config.toml
n_layer = 9
d_model = 256
n_head = 2
n_kv_head = 2
head_dim = 128
d_mlp = 320
vocab_size = 539
activation = "swiglu"
norm = "rmsnorm"
norm_place = "pre"
norm_eps = 1e-06
positions = "rope"
rope_base = 10000.0
rope_fraction = 1.0
qk_norm = false
attn_scale = 0.0884
bias = "none"
tie_embeddings = false
parallel_block = false
extras = ["capped logits"]
init = "uniform"
init_std_qkv = 0.0276
init_std_o = 0.00651
init_std_up = 0.0276
init_std_down = 0.00582
optimizer = "muon_variant"
lr = 0.00498
lr_mult_o = 0.774
beta1 = 0.95
lr_head = 0.00511
grad_clip = 0.5
warmup_steps = 200
schedule = "cos"
final_lr_fraction = 0.1
batch_tokens = [8192, 16384, 32768]
seq_len = 512
doc_mask = true
train_tokens = 102500000
steps = 6607
dataset = "wikipedia_en"
MLP neurons of a small language model. Each row is named by its layer, matrix (gate and up: input weights) and neuron, and shows model dimensions 0-255. Each number is 128 + 32 x the weight over its row's rms, rounded and kept within 0 to 255. Numbers have three digits each. A neuron's up and down rows have the sign that makes its largest values positive.
After each neuron's rows, "fires after" lists the tokens most often just before its 100 highest values on Wikipedia text that the model never trained on.

L5.gate49:080111141075149111099132093149135127068169119123124127153166145140120133139149113157111133129122147184096123176076110032124079097133121184205129119151095149145162094099146168175148158086101194143089090166092101069150196094152157172091155142194171078128099114127091106115162116124102094180106131132161169131148104132138067188108131176111150047117095116152119117084108122142108109132129102111087139105097135144082141130151136148150161082070118100126155148088171163131141232134158132175158068132111137117127150115161181132122170098054133183109132153106098174107159083097126117142148078090122099135127094135171108134059119128123120106121120082163157159144096171110180129045146156129099153190180167164137117169147150111134093182126141127071106113134100145175094124145119114
L5.up49:102174141150137085133137207061162154164088139113152136142080164175105156117084186125082135143104096106123129149105132180157124141094112107159162172108147069193168102154199095081120225157127132095117087127136188084171115179135086143150128112166186133167157118116106090151085180167138151170184143133144108135126140111149139151132093121152129146094129134170129150150195170163159130156199153150133114136100160184113091175092155162072147109061072106130139132103102123124106127121049093111111079140138103141137030111073156136127145157146115161152160133148152103064092123120142084121152093097154147142110081130143099104077137091134149168089086106090083075147134121127121128129131207169148164084100141157133152149110137126175101133095133158127154100154147170119087146115076171
fires after: "ex", "in", "u", "di", "on", "de"

L5.gate65:124166141103100137136165163112152166072087140157107127104133127087120104078145138146074062151096142111067125117116184139086108080093125116143132077174178080180143187068179131153136143092124130100183137069056099169187154074072123095129094140135120129132126138095119089057148096198111147107146094095128099153070104137172144219115163132128105127187106118074158181146144130079122165167110092093152152205110138095129154120104138104161130117107111104127076145120123139142171115130111151152097138148148141081108097136118130171155144159133154135152136133151125189110115119144110182125135075153141096133156088156146154115098100118116133088120087110150170210167157141148091078185066192148113079081124127165062126132068192124124158116136127102084095074137153103093129140127169115
L5.up65:159103077152066105137142122099092133138154103092112132131153173143129159134079158109101132172159096185147094170150157139160135163101196083123171090104107129185082130113143124160159164146163132099081123097180084155134134129150100193146151078151100090125114140132116138162124156088129149098135150079153126083105147154144105162116127089120124083100151157124095133204201119164128102136147113122195166097081125166122150118126085092120112114079081116125144137146078123132158157142098093105152185190102159205155153090103077100137204080119159165145109129088118088157082096115147125194165093151123126141136120088085023100144127163106129129174103083150122148082101144139130133144107057166054078121121118132104182068072152115088101088131139128148174176089159116059108113113146128
fires after: "c", "er", "in", "\"", "om"

L5.gate309:145156147164126181092140101184157128121066163103095145203093164190156119210098185147128152136134110168132103148108109087062072106123095137070153126135116152102094110167164154086162142194119083104170105143127170103129110124177098116118091144176118155106108117086092117169107136151132144171148059166160134146098090097125096170095091170111138134161107106144135112131053154090143106106093159078072126185122094115118076103171164140126088150143097121104082133149143093164152093163166156215128117138134102094117163092146119168180093127082126105132091104197157132116135087086133064152145141085112163135033134128058115137147110165129137149156128106135188196124130055163159098122131150102114113161071168149099118074095143118139158165126114111137129111155143111118151130096175123
L5.up309:152179095076131096074117138110160115083144124171137189083114149140156146091174133178155146167121124122161135130148121130087103147166113080132144110108164087120120106164177056172103111122147144091178146210134104119105107144116118149107118082111121108103159171134136088130136133160097156179138167139197154157116120105089079179133125152148122145101197064065152107151096189102156126094181175178135158167090096157073133142126160144141090154119125108105190181122138116119127118150118113101130083116135087122129129099164175158146117169092148170126167077118179163097097136196114169223082123131137120145156144145111154157160186138130145136118153094088146197115129086129174169126101173202110169093091155150143169135127177196096111159141161181130101125159172084137142140142158054
fires after: "J", "ug", "j", "t", "n", "T"

L5.gate84:130048097142115124086098093125179144074119109166100131151088151143156153173139243115105141105144105145140102123155070103080078105150157109098204108155082095090147114125114104156178114116139205132117093135130125087107099163129154174096169162097123120120131118141137125048156157113061185113156105135168130142126121116153107109114134142138112119086102106151147102124131071176113148113121113131120149086089076106198154150092122087152099105072185106191142055126109053061116138122157160089123125156085095148147140124203165172135148138127138091130133168145149126113153109095189151102127122174109164125124151147135156100144061145148160185084147090167130194142131160153160180148095125108110089090103164088127160105170122188079212129077110156135117146153148138145151123129104114
L5.up84:103149130124112104109131192147124134150136175124159129185153119046140168135179174105176112126147109101169106127116166104107070066119103099131147210117247139115120138144140167136113120143155107155140138185074066126096165126096115108188095171132121104070132094175105150129193074078154135094117162135191072101093151182132171149178131127123091106096186120104199135154153105144128162132127140172113070086138180174112115111185152054148130109122115111075114162129121131108099115104128092046146111122157099096112166127136113095169123138133102092153097155134151102081087147143068153117148134145104176121128094126133171092151115095097085135162087085170125137113122192157111126143157195170136147122115110173119119129093161135135126132183116101172159152149134197127171137175152111
fires after: "2", "1", "| ", "on ", "("

L5.gate10:164131070086133149075154078123099130151116156125086040184167114161137094168071062101118144129144154083109194087135161073114142133087163123147180089189143118138110143164120136128164102103071122101158097155154182139101086079127142117145166139110158086106165104148141117165161139072063103100127129183119110100161116178167094151114152134101096153106155131167121150105155082185098142126105115053157115176129094159094152133154131080150142114155154160200160179153177128143156167174094125117080071163093105108143143097104102116082118112083145132113116125132117060163153100129124150132071143144225151042107145156114107136088176162112180119105090157117162101122129151114084159124074141073116122134141109163101140086144141164132104144181157142101132155131089150093158061118135130
L5.up10:098084152178153129113109085132148102137123124060114160200126153145137142115103127137177123099183143104147155153123183101092148161103179085102060169128156170136144152153114151164170146123123062141098117115110080127127168110172071105152140136118093143107107132179115166207107114135158126151088165119170141128100084146119146101104055083101096143123136171111124084146168154101087091135105099122173110058143149135111113118127089112151151080190131128110128193120139141146093133166132115150127086158110142127207132206113153108120130082108123098159140149151124110151184123159149126077209138153172153127144162124151157177154112091121161084109153083105138090092133122093089112116138035101100089105142152117046137107122142143132106092189166067097135054078107152112161147138026124
fires after: "S", "re", "c", "s", "K", "ak"

L5.gate184:230123169120109108101098145136125124109113134100089085149168210178078087072120090162071083178148114166113119108154150098210102093102191100161117160159157147104064148175146124125102109145116097078132170165126159098120095139111141165112143133086093093110171124095172137140166102124093143107145109167120131178171151123095136144110123062154134093152131128141140064101161119121124114113055137074144177144071192058130101163096168147140130148113138083160099111062078137127143100166135172119081111155146130133201168144101140129092139184108139133117137110106134139169119143103146158119029150150174201130168159119131124147135134109225174090125131091155102108153106162119184160102149102108150116143139118097169136097125091129123149085139081106098127180139142114104151107097099112
L5.up184:131103073148215148087125179127100099130179133118109098144184103118090122128113152120116133157124123034113129103134094092124084126091100074114164147172118105122134142138160116125102186105143097082115154120102157167124147145117141134093112099171100157193089060086063078059127157154138151113108125142154122158171096142093082147099150160165144135108050079156128144155075104142179159068136141149118142197102105178096136104104181201146085144164140096109161106108127068095128093119137046175124090100140125099095122146174163097132105160105187157136187056124110080161098190160214142121088108064144144100167141118095118114153142161129141095116133130175121144184124076145091104134151159141112140134119143117146114191082127170147094153130155081137141128179116110114117128096142142
fires after: "e", "per", "re", "str"

L6.gate198:144103074119160093165124115071117103149156155145050130150094155093122130140067101141143148144117131104136147157087141102197140137124159132123082106135156141103155123177154127203096130113165144112170085125141137107145182129084104139085196126084129114147146138141148098103141133156124120122092126157140120126085142100039088175172152102044168119138176140122184107127164081082168082141165045102132096133161130137177142111139099139145225167108156156149132146128091073126158139165094157077138116114102132076160149162108082209052146143126114189131064136159120135088093157133152097087102096110131151165157184148125070143070175163164088133086084114121160144121144125149099123130116121110129197174159127156127125152121168120113190138070083125121127107061162138114166114153170136
L6.up198:158182133142125116152126180092169109132211152134123149122156160139072155065138141110213143177115097114152190160112096157168118146145149123133079119157173108109151115143141138154134170184128131168124060145107156121159167105124139180072145170140226181118106105125128060169070195140108180125094104119139111175102090102141087145189151191151133125118148142124135195123142106125116039073092120103114158131141098118124108122071156150170148127184168148140127171119095189212121132159162166171079098108082171111135129103116105088187151136152147093148117105093110140111105133137119113103112141081131153149130128143154189144127135175123160106075131143079164131134162137139126076095091099165170121158161083131098139153142144149107161203108117113108124107172163162137162084159150084
fires after: "in", "et", "a", "ent", "u", "an"

L6.gate229:123085200147148119201162127140096128109143111114098126117111136102141141145083075177179143095174120153097135140144116147062126155108112100140179122146130168111144132106169100177146150110123133107112112166135132128147167135102140167106183062149114101159181144153132071114152133114108149147154156109175116140228061177123130195129162189116078138129096073066094112127149136191121088105154194174108114155125084073147140123096070158124200145122136100112118102114216162092104107158087149121109109114104181158121176102155135121108093179098114108209166057179110127125174128102107137134062113151147141155150094124151136163117107126123113076050147135112143124131103104081175144168101126148114145180137158133062137191148095058160105161118138134098107118097166086121112118105147127
L6.up229:124138178083143122157098141106161126140172116118084169169079128182101148099137107129075136052107101100128147108050135151118122081149182105100076218130137130091134137132102166158140117108162141145065101179170130085159145068116133113163129160054200151168199108178106101108183132176119159175149147108111155157124144214129106131118064115135103154113064156081145085116140137116122190138093113108118137057079159121152077059178105109147077101106138142148112157195101142167068119094129159122165169138111096133133180137163128108136157088132175122124146084136111103161113142149126145069160118148140117132167135142112141105161123137143111132165184101135128064145139125110103165156084138154054157177137158136139105142107163213126184075137141156120124100142097154151123126127126134
fires after: "t", "T", "eg", "L"

L6.gate307:172077143108180175053102156110151092132107161170083138128076098110131113126098113148131097096156147112107114148079082109124154131172180150115161120115156089102118106122193149132051085138092100136121136126122092125173086107151151078097174085114113131187090143174133120107087125193096144096090115103213092116186107105125135179163118092121126092172141132154155120143154176163154107119151075118115134128129110075208106158108132133134155154137158169124130168115152119129182142135124086164122157073110132062052188140146108074153133146162124107099115110121125143117215146120197126080103145121158096092097117089098033122108132144170133191104098150128103147164170089113101130109121089140149163175182170081047125168144121125082120141132098151125153077143137100155089146153096157
L6.up307:107086173123098146091198096106109163134142174061049135144141177189120172102151109160121145086133166183102143134128114106078127130072142111140151141130092111127177164091129185093188110126123140168113149111159153136184098076119175098118105054160103082063096136158143086094082114150142119132140129200140075107151126045139098177071072120121125186135152127105116184106142156126092130161067100111089111136134147137126165132184123122088138145148094147140092211068174163101129136152181113131181066093107134148148136111118139145065171094141170138125068113112123111114104123133091064137083156140153123122128097145087118148133195113111133092109126132141097122164141065129094129124155149188145130089113116124147071134081167125098107127131148176122169151086127138105096135194084093
fires after: "th", "ri", "B", "od", "M", "h"